Weights of a small GPT-style language model, trained from scratch on English Wikipedia.
Size: 12 layers, width 448, 7 heads of 64, MLP 1792 SwiGLU, vocabulary 8192, 45.9M parameters.
Architecture: RMSNorm before each block, rotary positions, no biases in attention or MLP.
Training: a variant of Adam for these matrices, 9176 steps.
MLP neurons of a small language model. Each row is named by its layer, matrix (down: output weights) and neuron, and shows model dimensions 0-148. Each number is 128 + 32 x the weight over its row's rms, rounded and kept within 0 to 255. Numbers have three digits each. A neuron's up and down rows have the sign that makes its largest values positive.
A block is one neuron, or neurons of one layer that tend to fire together. After each block is what it responds to, as a language model described it from the Wikipedia text at the highest values.

L3.down56:145097177138104122140222093140119141181146159125159181157180152160133091117103126112086122170131108086103176096184064138095111139088168100086112117088143132173138156197135144176108100153127140077128153119113102117093119124104109106134083152145172168108132149118113114117101106198171115105105189120148156170049116132110113124099110160111141136095169198085172140139189109115098106122156110146076153112099152181148114153151101127124092195133146134112
L3.down67:121136155146128125129192115126140127051163070104127100126132149133141106123120068053130179163155095118089168151152127102127161115106082068098096181196096100153128177178128133051081211109152151094080134161148167097173157090104140104140162059153127151160123143100132145136138130135152153136100106123136129129156141117166104089110129113128156156142132178137157077127151176089099087116110136096092160157143102158137096091110129160163121103121155113135
L3.down710:190113167099118101128130081178132118107127125234100087074102083126156089078136143154165125107108089101111064177143097061157173154108110158116088114089157149139153126093141137098129114145114157148091194135150127088088116139138110086092136113134128102116113079129137145169070173115121151151095127126111085115135151165170113137139174080121107138080109158137118101112172123069167115178175112168158127180135166120120147131160103166106103155093136171171
L3.down797:149141114152148147129162168143145110120112172119089140133129114118043159101177142144063204106154151138144147127090128101115118085067073194184058186083132119089167137109144071183110150137101139105114064130131131083101117066091165147117143108096129117110165103109115145131188127197150127059129092151120102099177185176127103126178088123072130128120075061128135088111125193122120150141115139108123070156162149167147117127137189144098185120069141146132
Description: Middle digits of four-digit years split into tokens, such as the 9 in 1988 or 0 in 2005, often before season or event; sometimes "of" after one/all.

L3.down210:132141121115096074129165114083100167111118166115115170096108092159101103121144110145150155195084119132082153147172073091121155110111083139196145103142147093147101128146089121124090087080151172104086130109097163068148107105132127164113183132160185110146137110052168113123137094086108144110142125117096156138160178114107132098079043145090145150147116141128139123131125143125109147066140144093115159060099063154131100104093173132120129118082125122174
L3.down482:104103082127102126110094151174150157136185091101098116097141097108104105121169136093146156100157118122089150111117159119160092115129133108070112152137108123126079154160161124105100117112133169059171166130174085099088155166048110167120153138099113114161126119138092171112117137093153110122148118125146130153075111189081146096103086148127139132119082164190157087144133139102178095109136118131154105137166113132109167074120120083141137173082165106189
L3.down559:084118095097118159097139088113157190098144160134128128113146107121145163129217195197130100075128087128116137148112132102184100131142106151118122084159079097137076138145139095144107104121117138126124168120154092110149123145103087143096166098104163117131042103126078113090191082080164140134151115126111138091124131075172080081158146141125068129160149147120115178124180157142115098133138068150140131142215107112131131150196135141141134132123129087105
L3.down1006:138121135141076132164105114153097107058187090131090126074148135110099117178214170142129139131152011100107089143064117172155112134166120175092086157149111131181073133127083121102105123086175118113159191175158058064093068157152191169129166110076124195142145096117096081077106159125123143125161121152066192102108167155136104124178138124158095147111107103155180130120138105081165121113122105091128100139136089084105182081138109132138097138071121161109
Description: Month names, or the comma after a US-style day, inside full dates just before the year: "22 December 1559", "in April 2012", "June 19, 2020".

L2.down1383:202081122096154096165161118192117087135106097158132173100176138136127112140103083114102135169157104128120109123082116144138138163150119125166116146146117077116119170116109119138082132107161101083123147128197073106147058124152125185164122141149127117168123078137115110118099154129116106142148100123155139161114130144156050067122092131105104138132094132095126178190115194189085124081123091177118188138161129117049137107087043096185155138184096146138
Description: Middle word-pieces, strongest on emor in commemorate or memorable, plus year digits like the 1 in 2013 or 1886, and verbs after to.

L2.down683:129167119119128198111146167161157138138133161162165149156142130121105093171066109081170142140173146153123090118165130135078080121131099115148120111080134129158093173112176163071104106098098157097142123118177095153144169110127108130106105157157134090165100106098147118153143102200058117135134117043142093176153124073116177170150114101076100167153216153105115045142102167103026194096155104155190179158120110138102151177173074149104112140097086146079
Description: The second digit of a four-digit year (the 9 in 19xx, the 0 in 20xx), mostly in full dates after a month, e.g. December 1955, August 2024.

L6.down40:176103137167089072136080129161132145116122162163074104152103134164146167109190119107121132133148149113112134174075162118130087139155069074166151139118132136154101132139093155171153139125167186184110160094120121112124138121129152144136155145200073128156130080170132126085152114155114163122183119130157169100052184196083122119150098151149128125100150150052146213154149097112100063140139103077173117176097118104148080165078136104144191170131114162068
L6.down122:075066092094126184109207086078163155132050109142168130129110107114186152150156108179137115099087170198125100154121133172154098123135102087093121110144119091074184101107133105101145096125101158174123090105169184096132085150151196139150160121134135132164133157146120108102146143166095093109165108207090151118166123128133120137109113103125147142133147155175142129113139142098121168118145100120135110088125136161108142102179115098097073130134089144182
L6.down165:126120103190053140132137164126121108206138117137133157124125113150127179152157184162066151155075102071067143157153168115098111142163106057086170086069106128133124088118078139084160158165123159161126107128091144113099221114128138138138120095186110101070099145148078186103148086125168123180128127186146147145098076106148164135087188123096128117136133143123111152122140142154183097175188151114150117087122105104110136148129134128102115114135100139156
L6.down185:089100177164109130127115128091118112054077128158118123116075137144073060158080142185132048152162138142067147132152124132153187121112128129136143137115103153138131118113084149113132172113110061096081145165152144148091165127136152113143185174105125144175088179112092161087129153149091140182160077160182116107074145091081126128160168111096121189027154113138180136146114116074136133104134151129157095137102131169140122135157157169108156116121124129159
L6.down262:096090130117133125153159198133141152140124133114080157190094113156092183117125055102107103147146117161202119145136147092069143092114092115145110130159119121114129163129104156086151150083152129117169124147171179099086136060149138175172130177142099062137110102202109121055133108126125140090138165144229142068148119082115096126159116130087194137102120116136075069163127117127135096085125135163115082139175119112105166149152132088135178111133095135172
L6.down278:086148111132128075161157143118113126134153126072107118192195199110148111130118100107122134148101156130141131172155105126123148109119096144126132135139086074066089153171168145083058121156112114131050132097117145051137155098113118174093173144160160113151156130100101114123158053127168154183101139157158148105164124038154164121147161105183112163134100074160127146140129097134155109088153158099123146048130135154158156115156080127094187072163061130048
L6.down279:106114133126146151121133192154117109118108113103085146092078149103173144097153146120183146115153086125146139127153087198137076147158147153088130092071146141167180089157107150112146136175126113061167143121171129076120144147176098102100105139087105174130140105120078146117099114089088098098129147178094160148117135112104112135091146134106074140082128138108098080194197220126148156110135120155192117145094141114160174132096099198168177122149134119113
L6.down412:171179117125127105089121116132090035130034130087155175122122128146161147148125126125091162128168145144128091115144108120141106136164156122154165183035157091131106122109135131176131169141090151146127097132150120165145114121182113199098199092165193106113110142106109137091168106170115116115176157156188141125170095124148188104127141133130107147085102132078159125128129073108088189173135122102157156134150157147099089112112167125187117123126091130122
L6.down662:131172132122138134064133120099105175125097161172127102139100145165114183166102112103162156111114076091143135142136135104108149160102125179094088092106071154179093181080120161093097119186168152131082098128129102142171164070149113124094123156148143172215106129155126169064195091176095106183102046095132109143105138137103123160104126131170124143101164083126142164090139114119131115185122081148140139158095167151100127094163101166210138124118180120148
L6.down927:136069114117107189145105196112154116157149105164159128165130198106120193120137106071163118073135193177163155091144098106149065085099083121129144134054105149135147106108133139135119140153129140109141142078135083095116133078183104125144119135119133150056119143149107114217104132154110160144081176166147149148120126038134105075117127138128145110175118087077120167083102139120077149146147086176135134155145139097151083157176161139118085140154199151075
L6.down986:128098149126132134148124126115101154127177113151154108101121179143172156162070167146099141126125100098107072133111109148141138087153111133122104105101098150124123141087093115108119158140086124126097137155116114117213137178149141152150178065116094070132122138139143159078130107167113130124119133124128137160092178048119117104152112123162109066078146102103123157194159116146127156165110169139122146121159115148107095136142093075135126126114112052144
L6.down1138:157032116147101129094172129120104144152118150167127156173124089131147144181191124168137164111161123116122138152066157120136101079138127140086126144105177200124165124111016161142170091099132095154099159164083157092100135151151151120181141157102119191122088148154146127167115126136132167184093161159148180107131150107121117133108092118084097141119111145143158136118080199152137092168171039169136051117106139152140131106115166099194105156144150099104
L6.down1230:107091140123152129166106134110116175154163120086149089124134123196161112121150100128159135126107092070101143177125163149137163148181109098142175112161121167138091132109175159146158168104158154144166046073131087147127171102122185199193129103167142147216067096129093183090148104144116121126136124201134117111160144137132109137131130118130148200109091126140137131159152161075162092155093116123095145059122087183112091123175167179195130108170184118110
L6.down1409:087130165177145111182125094124138131115133179111102147110105107123107147119147139107197146108071159135123117079175127101103090131129176132137123126137122105094160165177103102122139167180133123128193098112078149167141162103132110154107140129111144104129115151146143135100101152029109122132123142141146082132175135133134132184103126144097154081137152229112109080105128156093126150141117167100078129101147172141105127188199163131133099184170072106153
L6.down1426:090091118092155128148090118171153147122179138124129140073131104131162154121048193130130122092121106102175087127093145102155133087126134081161150112131127095112152125115119122087086182179149081139107071143159167113091130126146137143053038085169127126134089152148131100131169127087103109121175080192134205133084169159111129109148112118144152081145164083122128127171106115151147119188130187112210141145122147085168114144105151102191189133146135094160
L6.down1761:111124151177115116144121076091125117118129133116161154131122137089149130076150121144092164134101100067134074160173186169183080145147169092130148140146095144150155092100111123101126096163111146130106122107154121188126185103136095107151105116118153076109143056058168129093141139158140062179145146131114140160170114108127108157127108075102138124105104126146172173146068101093115138169169157098131137145129127166104131118085099095155150124145132185126
Description: Second or later digits of multi-digit numbers, often a zero after "more than"/"over" (6-0 bands, 5-0 years, 2-0-30 kg); occasionally "to".

L3.down66:135133156219125107137159157136094121090133096136191132151115165075125158147105137194139097101174070097094139125119149108087140081121174098156126099116135094165160188097121109132152121130115120084103145097099168144169096055104180128104154137144112138105119126147099071105076134166105159178110085151094157143162167101142099159113208138120087184147125164129121155105103077136108122120140121162129169095076127173061097126096160127095139142109124125138
L3.down346:101111121124148106165186093138110133121122158121165164111116109138075145113163161138142095104147120114175160149123119139115102161141180169117133099128099082150179121208134070057183096099145162089138099180117102121128094123138100106152139122109146162127168158138116125136171114129078096160131115108059129103128163141092066140129044178160168096120130133064125146179083198115075066150106132143148120146070098103096081206174084111186107179105096129108
L3.down1321:148088131144157112087145111106098108141116141104188112167102148085094112152184130165118095111167104111087093126153146169140126121172143109121075168090128124135136102147129108145158177179148111094133128168090129131095053114124179180136034050146135079088126111120136083117088092123131125119132077059131159154159116180080163124173127114139156105082096154081124083120127098140078110178129191143141140154088206129072104106145121175086125116203138134127
L3.down1783:117168193128124176129109042139111098182098245133131138120081110115101118110119170130100112113154124057050161141138106210105128153123151139134104092148154142114056093162158119164160176118133154151076111141136131108128145143193110136121107017107114133124119119110151104127167107177115106089164130155104146180099063109164141182112142130055128146071169123103171065144133169099093105165148089077125149131148123097108133136151110173122130159126094141079
Description: The word "to" introducing an infinitive after verbs or nouns of effort or failure, such as failed to, struggled to, in order to; also "not" after modals.

L2.down1228:199146099140156074205089062084113183139133135100076112167139115154137133163110147129130197118172113174138170137165081140135134127078102116110130095139062106180091136082095145137170136126133098133161098121118159134147160121158139155121133148204128115121108100096115134130097131129156134167132121165094136033121157112125106121170128119133135134138064110139131111130169112093180150173085090153140167186103141176109117106097080128205133130123190092165
Description: Full month names inside dates, usually after "in", "on" or a day number and before a year, e.g. "5 February 2019", "In November 2024".

L6.down302:095099134105113102094166040111112157128119141148049069136135137102146092108106164138107163113091129148154135152083157121117077060130097182093061119118091161104082122157142167124074161085157137154117091177136101129044075116159047139179129181188147129059142150161116141115070131080083126124208144130154132157108135162125135082094149099129147125097124169105187143129165137143129096081143186089163122119114094068126132122137114113176137145151140110124
L6.down306:049148155102109150170124145112118174158123228145174093106120148105107109165080112164124184121143153109170148182111088102048150120116125147117053169136151094070117098165144150145120146145058051169087131120142108122095164113199150136106115118135126122142132134130134081121092112046161116126067133121107174174218112129150132101182113084122095149121140057144113118125115118086081089152152114147129086122178133137149081050136145139105103103115089129140
L6.down432:082168128087097208112129107168126149113139152093152128149117108114177066159142125210166123144194127106101121112089134123145186163105156151122096101146095092103100091157110069115138147105111126123117149133192133166129147113102164162144210194098129093087141145153089144131149111115109147110160094193096160146143125093137126186154169103050150154144103146113171153174153091091089109104130102121131171126109102187169142094118114167131158086140176158115
L6.down488:085121100115120081190110084149148100151113153147086156069129127108154081123096120118127132143091140099107124017127170113122088110142143085072136099116192154171156156117101128074164163127139136067138077132109146111105167138108125125112196149075129100106129105120131125114135123146068125140142065171076130171116107161121114083108183087172096108089127109122126144065177155096142124122172097117150133113171087118115169143103142121147138099164129187153
L6.down545:086181156150074157123112116176097106123155073111185083164093093148130110166150126111167235145143131155123082067101138104100132093110146154132096101122185088131172113121104143101093187130125220084154136116158117105192100117106079133120121165102170111095158142113154130103101111087129106198103128138126101125134115132181136143094124148170098123091178126127078085164148141136149121117152083118095128073180132096179118107136095146147088115164136063115
L6.down579:132139098076100137175120100151150139166148096139118112115099074085122123162161137139188156094124051167179107086171073121175155151148100145159102148053112110187138052078165110185143144151107081146165126101087049131101205105199164115151057146119107129166092143150148147152150063092225119157063196134139089129139129147119110109085129108163116131164133211124102129106131144095140128116150153140101130150121095135140070061115154156147151185111144070114
L6.down807:075172091218093129110155131107087117087139169142059079153099069109105074132141148161100197142111088114131103155086158106177140127091128140138091108077102083129129100150099148127107188126174125169147130158147139065120074126163131147102132056158110144052082060121107125126166104087175108112147121123119139110192101107108114167163136124150136127155115127124167114157113140137140158157130155147122118120120164145214128102136111153097119094076162123111
L6.down842:170097155139197104196131137144086127093191117085125087146107140123080119123108086107139088119119172092169163137123073183077148060163037100126121130199124133192167087212088123114162124124126121130136191138124092098082135119130121128140164148173176144170153119162115138172133056154120182156113107171114131080156155090143141125152118152173085157098176093129156096149086104116122107100097171166091162090184132172141066179085094150129134123133116164153
L6.down967:167112089111167107108175145125123155150073172098081154119145145121093102127091151108124129132154094133094118175129123134106169179140131130153127154134109106161189093118140133084146131118137051134160128103092118146137181111112159123127158117141099080138099122103052109175130026138102177070125129120156134108097184081109109135101175037155130131176167123120182076178121125133106092211202145092136085078188105160151192146178126087132112130121053087141
L6.down1101:131122168154132131092137133130145146098098152152141108115137084134137145128146128113139149080169101160120107136089153126152093153106125132130040081109089135121129110127132065126148119165123098146118135156129158148139168181120130085118105131106149126109215104165132148122147166118142170187119056198118097089172106179088126136113158128143197152120167120169093121109150137120071069160176106110095119207174106196096101093122112130180171094173129080149
L6.down1265:135088055126185159161135111131110061056131139091094126120133117140155052136105124117111105122132114121150065126179151140154213178085090129154104128125119113142138123135122137143117128118153129099167149150083132143146152176125113121129131101125110210112139087112123060091122058123103091062143097118161083111189119221107119104092103105180106180157090118132190141152150132137106139127137215067136038080156151108102041082148140114148127100111101066141
L6.down1401:139152135118096184150063174128107077100142173059145144111139062079111094071121158170218175120133150119145108163135134152162179130162144215151105138150084115145062136098148144118156157150152153061164130138088122125130116128108137083102109172114133124071162115168129120211128171119141113144142179154148153119096088175107126136090159143128046148171092147099156092131136150132088096092128157126116093137106148120129111159145144122073160070113201126133
L6.down1623:137122144091112081148168118096127128187122171137145045125087095123130093138145153093132162115138174093088151092157137169102098145068081132151094118121147147087109103162114078116120134131117112153064161204138058061148155173197111117150119107131139153085103146131154076129103150119101129098069130115116117150103099166143166100103184131110128108141136060113180138141058121080105079136167069145145105126143080139175128097155107070146137142120181124172
L6.down1627:210141102146141069156073142210090115122118131146086147162063157144108135145139141145114111104138104131101169148085119130152083080100144082110083145147123077105134135088147114086109088142048171092124087087121127081122162102164089114069133097135128135115161149152112120118125119164097140149146147082102127135156118081080095107125157112164063109069108172071107142170093196133126127089109068044079101152097124134128115155115094124150104132057118077119
L6.down1655:135099116149100133153109098126119153114171061098151091121154147184162126128193106111155110117136132099119119141178131158135089123091164137094070116092082120099143180127120140170101122131180073150176127096185145130156102101179183125093133131131120134124079169189115121074100150143104106180123145053078108138075164101139110091088105135131135118131159157056121094088115154104136128122060057112141144114121151115145172108106151159138122163175111163127
L6.down1657:152132077071120135144149171101159142153132079082091108179131131094138096146157147153173148109139099137126182073125086153111176099060083137147119132145166094139133119141162115071146137157165162137062130120145089090131137174111113107114149123138179162138155130168181124136117115126115135083096191074162127071145059126162137119111173162116123140247116142146148158128164109171136134135209161135155110062187164147133120091105098101146119164117140100132
Description: The first digit of a year, most often the second year of a range after an en dash (1782–1839, 2007–08), or years after "in", "since" or a date.

L3.down196:111131107078105076097156078078092101058067125126130123179148110093140095175107201128146135157183165139142153106103096110105115117169108109137146101092076169049152147172104158160140084099189136118098091055124089117097099119121149109142141149143051078092123108072106126105155128123149113175081095087151127118151137147150124123172113091101106154097142150152153155117137185029141120170093155175178092147172120168157148122104158134127133186141136102106
L3.down355:136085122196088117149087121159113095086150079170086169135144157146094162111160083132074130121066090123136112106131108097087103099118174086134154106172077150133153131106119140125120110136124122136115126165099100101164109084099136139179096138124093118135113107103188149137096109150109138101121188102160139118160184139144154069146177084122139191161112119150149171089120075137139136145089100107111155148230174194110171082106125026163104204140064130125
L3.down865:187106120148135124100109165109171170119156162137138137173141156078169103146149161160109110090092106120119146071109139099105162131159075163091106112095074160072140131144114187124131092189172189126117140103125115085133151144100082137103167153139149143150114089184161110103114117103127107101131124069165167124187065169103180085088103100131143098162137078128125138137067149110118152133112194179112080138162124135200148087079131130108134113176175124092
L3.down1580:117189097115131159119124111066219166089068132101106072131144080113136102166109121077105123103086084085132139102170134164135142125227124151198078104120121093174147120086108124104096111137107089116129136192098152103142147125110131159185090117116116114149080240104102118009124084053153118119146132175114127186152147133125092122120104079169162138176172078088109118083096140131134102128159173090115101129156125173123126116180144117092113102162118142103
Description: The first digit of the year after a dash in ranges like 1986–1987, 1877–1957 or 2015–2016, often in tables; also weakly on word-ending pieces such as learn-ed, det-ach, grew up.

L6.down180:116122138088110129123093123153147110073131175127123129126109103112127154133125101175090115133125116118070118126145065131170084158119081072141119163154144102141174130096121139112135128055070061115145112177149105140160093089164116181178141151144148087170120177100116143063113124151122142172174194153107121176162118156071084108106117128059075119117170123116159116107126214123087097142170149086159131106115118106125133125104128165196113120087106162071
L6.down281:168102124109073124133131123107112090089124110058072130164137077167096126140118109155121161062097090106113169201091112117116140171149123190139100128155109145129098091138094097140166117139127084122120076141138129128082126101237097153099109098135123176116132055106200181125088113138119188117114237116105105100088139123092129141134141117147058120098107210130149119145165118130142211086153138139067091121114077143172123106086123096081103131086152110109
L6.down297:117179112137142148163171180113132152098132140081121136094136128191092107132113129117108126167113088158137181156161100128161114083089147108134164066050101099194155096097171102055102148136147127136108149142122157071148147119138147155115090131190150099133087073124112149095109155035098124169126135143155114147144172145145152111123216121111123099088181153092182143110166127117179167132122159135087127118119153152115112160155154105067112178121065112114
L6.down305:131113131161110138149072133170114071147178081130106186186137144119154128109141156040169121065142168097113109118118123130133096159100152069160193116108180089099126124112158112140116096100173140114164093209185187135193079155115085119086121105112127063128125137070151093150097118137077107129129145132150098127106125170106117102107110149163097037141134167138134108166122118144117163094145161143109160163127087122079146104122094175178147168090142098122
L6.down334:177130164109109159055144164091136129106110139143134106162121130118078104177146155117107097045128198110086091104129086121141135140096110162142141148105196092108102104110103082201118096085065131158148107085142101197103136103129150132146101144112103148119137169083099159137147166094076132168172139152146160141089126129107077134099089098141152048141154158052133124086118189166120097169113159177149092141159113100165117149049120159121088094110135125060
L6.down399:086194135162082121152160120094145096133132159076134133179116083111166097168107144036158102094095133140124124101179145129123095141119140091223131121161159127119121149154123114160120155121120151114029144118081148114093100124129125108167110159097206176078130157093139166095118133129156071111156068169185100125128099105121158210134120151117185143115130146119138096124139169135089181118190191092140132098202120119160111154148093132111123139123133097032
L6.down879:106128110116150151130098059131118121179109134176100078112123124097072115171125085074175161118146148113110135164093154135175107119081124180082114140132110130083094118121174127092075093107094116163174139103193120160096160117168150103146122113118127181175131149118131195152123114147124156167113116098113123138117143116075095100142143137195086098105101082109160137059162144173089145137117121116114117147132169117091092086132169177135175114088134131140
L6.down959:139156108106096140113166162146124117152099117122107079107133144161105147176167106144100128122139164109106102185071221157094104170106093215117123175168089125132104161142127145118112198165094173126115196149159146151125192151068179190113160129131102173112089148135164135091115156139129098141122135137098159064117139128123197146188101174112119139032203168145160097149195086079163157152084148145114138142138176159148111146099178152134111123146174098090
L6.down1020:135135101159119114144203082137093129153145150120137135090153148142137088083142162135152116158158193062178120155105134111120136118174074168163093102206081146212116097123103104132123135121174062094130138138158100112121115121103082170144096107113114133110139100161105109139170066083147134071082059084118130166102201116127150136140136101130115140103102148073080125189138113172149185121104138163099128125090136196177144138176153155151078150103074110126
L6.down1087:084139079112160104072075164145130115122103188113135106169104164144138100145150121135106111093174087205143098113092100119112113148126121107086160148199154102102084101086086146136161123136134059061074181135110117129101116133120138127101106148064141092144153134142090138148070108116078148152106158130126114080156123159120126135134079149113171084111122129154108139147204169111135161105168201153162103202128097146107096129098100123114084103092129148137
L6.down1252:119089095151078153077115125168132106133116124111186184139093141141131120101109183124121096154120168091104117136118169096086069134127155139129174146124203089094129118079074099119204141104096170086132127077091148185108180154085127150090130139121105133088130128099134142113170175131126065170126183164101178158092137228143105093123134118155121129099144130106076114135179177175128147118081117144133175154128176151144170160148110099117169101133153108096
L6.down1270:101135136108088140096094141150121130095127126173139123157154145145167085181066068151086185113085092110079139150169118141103089104139151066101079109202134092117095063169177142125119101137165152157116152148162155165070108158159128124148103135108083015144159124025123140108094080112090069198141134132071135120154111144118109132050122105129139126141213145111130132149162163133102104090108117141140047134171039162100094165121088136082159117096167182108
L6.down1294:135150117106125104107113120151136092081147180115087144116104084094174169182174145097170112085111129130137199216138110092172092167169138134094173111178104078088151141123158123194134171083118161140182125122194099120177095111120167145102123178142169069134129081141100166099100170142091177163124138122101126165170112169079147120135148112080089125101117148112073095140106117152137165142137113157169061120141184136146125073152110186106154101178112121061
L6.down1298:087142192113142130149071132129066127090116149110113101093138131149105175125142118161139174158131168128153108112136136104098132172123070128124118090160093130088112118070084136136167150129162070107098168132103133117119123130135106150165120182087106134088169122098095106091138165082074115137179151098123117075126189138112069150124167118085232147134091089162123171154082101113107153224196122141114096144144121195132144110085077125170169125166138079138
L6.down1663:121200143134104112091117122167134119128124068125070114081150068126129161134173184169164101108108108108116144157064136088138061131103122067169129138052133110182053142125152146170130136098105136126137182079095126154116151152135149125152124189065060097159075175139127152150102113171117070111133077094108065129157180109151139149115091164106099154114161177134130164112093108105159168066145120147062199087146130120142144127154108171130131108067131090174
L6.down1708:107097160191095157118162138224172137133099133085109130113132102120087173103102077139128135136104169185117143104145118138140130166113124141122136091165082163188051095134201141127099175100155122144143165142158131136120143127083102161133097124123121154151114161090119151174117132129129191172141133146125140144144128121132126112071103101130085101109166148036172099146127089131147077145162134131108120071144070183143153125090129149188174106128203171106
Description: Leading digits of four-digit years, mostly the second digit, e.g. 2-0-18 or 1-9-51, in full dates, infobox dates and section headings.

L6.down60:142144154145133113079072089097119103101176099176120116185137119134068103113133183138158127136165156070118107100098104162156141109074112077124128169097138176090155146109187114109126129080159081108186108147126089151159092154120129173127154168141169093141093161115174166140158153237147128120174197072123100130120163083125100155147079158167103122167144103061159145107123145128158119112147111133198096078099153158126175137090158120109145068136091143126
L6.down109:132178122107064134103083161145144125168149100055130125128117131131143142121122031138061131106122106117134083115087133055162113170067069072092065130133137082126132069144166132165076138162124166105099093078111144159136122142133112133114107154168112136101161104133183125101141131161134106180153108068139081062096155074086136183104127142111121085082123160122133130175147076135144129177127107148174198118135085082116144132127100126172092113166144119059
L6.down150:112158161147114129099134101148136126147073044100135150153114133102016135123146099105160132141149167169131120123160153121114137095135163147125176094137128134138122146164112138118163155148162135107103153087167166179125133132093108157107071114096170143101143084161152171135164129115088123111170166073119131177091139119118141172092162142140088139099116093112082142172159135092172127186137107092170106152096126148131111148145153098142108153125074034106
L6.down195:106152207146102164133146146032085132136072095174134175072138157073051116164134128125110099143129202150148110171128156133173148138123145169129124139115074124113117123105122120158129133188118133052143073134103154133120092104148105115146135170131114136178093139056152142163112146154196126127127165219154155163126081157087139117109116096115135091158178149066105061159154121131090204102162126116126200164119172116130113114106119099157190116169101182129
L6.down219:119187109058110093107123147106130107151103202114130134147148157062121119188120144076143113112115152116145145110105103195164119066130136090157125176111093147097083186164150164194122087186090084103135105097107160095093106145149177178123097132127127154135156160110131161140104147136183165117122187097155161067117152076164147086196108146178135105101117129066103087130183122099165129118140124101101125142145127140200148146106074143036147140168119138151
L6.down287:143085136170110096128094121165081061084130102102115133186100100127118112074100165068077082137103082170113142146120103151163174164122146134152132150145138108093133119134066130152063053143148098115180091146117138131204121088146109092119129121133151144050146138125093095178098170094103095140113148059163152187066095090138147081153168126131112137169139170135153140097114163163120134119190106082164150177133105068146188108156141089130103118127116082137
L6.down426:193098161145112175154181116124129131188108139133124125125149160176090197119129149086146120086138121174129141119123120085075132073108133154168166138156130156147165192125112209128107138128079137135070102098141152145083135117140082129108124136139134167156166109146142102110093160134117081050171117169116161117132063117188151084178175157153088120070092081099100150114174126113114185055155143143133164083097109152103115148080152132125074125127096107139
L6.down476:096162125130129122068149147059086120097151154105157097150170052077086103135089174114097109082142062157113151147144024125107153093117159133079135064142124129110152069137086115152078138162156163097117156087123149129133183148065132166175105128089198136174074153075146146091175116178094122164132133108164163162135167089163102139106069150130126143092086205129113085110115111104137110116112151108061133107056167118102117116076170080124091180105169136108
L6.down526:121144150180099077139101120101161134106091147144141147097120172160189148187146163092149172149164142163127112082093093148171093159156185108149150166153110155159160139088138143123125100104144155120113112133068109146136162087140151127154114150125143150096101122110104136084141147085093065111157102179088158094182135124205158192156156099140081140187156161123145142161129121112131135136134102109088097083185109131094144108057202129158137124150137091095
L6.down530:164151133090158089154175083138148141129130188095101121078128094192098157069116136152142071165090060166089062016173163113148115152145136135105105148129071133093123126162192101160130168140133122171123195129137170097107132109102148163084164192161183179054174100160157112080160087129138156119177123138184151123118133129151135117130109109150114175114082139166120143111130092117137108178158191067118141098160133170141156136182123170090118103154114167110
L6.down1005:129115109071155160107114095105189156106133097141173198100091161092162093136107120102117154115158101143148162146128080137113160105135110123115102182086133141112120112132135155161106077142087111121063129161102155093191139194104159158115118135112138150123138102157167135176134139132087167077142074095158170139142118109077128145086149120172115135151130191065115085146180114125085177151132164114129192169100111107119164144160110127131074143174175109102
L6.down1308:098100112146119122164159162093067100141141120157119190151133080174134142152153121107185146125122164109159095175119075114134134137165108140156137120128179167143123177072111114151143169080095138083063173125115131036099109091124178165124068131085144088118118117095124157151106134161075180118153185112128149113073096153063137176134137132180092109120148177077113134112154128120138050093120119129141194195167136138168122123116147145126138115127180100112
L6.down1337:119106097083090164107146139193110128113126129105155130095171134141134105047145147165137092113159133147089127094133119102081136243117109156096107125133184123128134144143170105136099164163185083118153093115136171174083105114137040080131100150106084085039157086130109156169114183119166087142085089120090144192082092118171126113091110167106138073105072104123162133104197178083100113129140137160168098186064083080093110089145169118117086113108141130076
L6.down1661:156078156104081143190089122168106124121102120133147139120100140089194132118183179178094078106152069144111155165081131093135154152171180157131135161104135087153109186090086112136139151171123164116121087157098151127127113096128173151171106123093085171089109108074173096119192162153107172107156126169077114166130105133108111134180102128181097129161158104070151150153116138134121136149124126098101126122157167130146093142173146153151191143147085157105
L6.down1746:070079126091134155150085138136139124105088143113181105107087142154132067155154074122147094092125078126111114070158118117122169111132140073156116156108071147173097145117074183193146131094132097064146098134132132152140099096093110105088162067053140143109155154069174103111174134119131164128121093121140141165114156112127129170077152088146090118126103140114121127109163144155132159100212163184169114126037127108125118139149174102097152238120149165129
L6.down1779:101110108139140105124159082109160108133142106102155120121124107125144101166118089089132123073130056079113150147159066101154182177099136166126110081111121136163083157083110109182177086104163127077134131096059136151115158110136093090109178125090115179143083137110139154099130141100134109104142114139147141164105148142149100103142152147190141086075102141140173109105181134182113153148126100156131156111071150103129080055109112140138167127115164093097
Description: Month names and first tokens of dates right after on or in, as in "On September 11", "in March 1991", "on 20 October"; also "on the".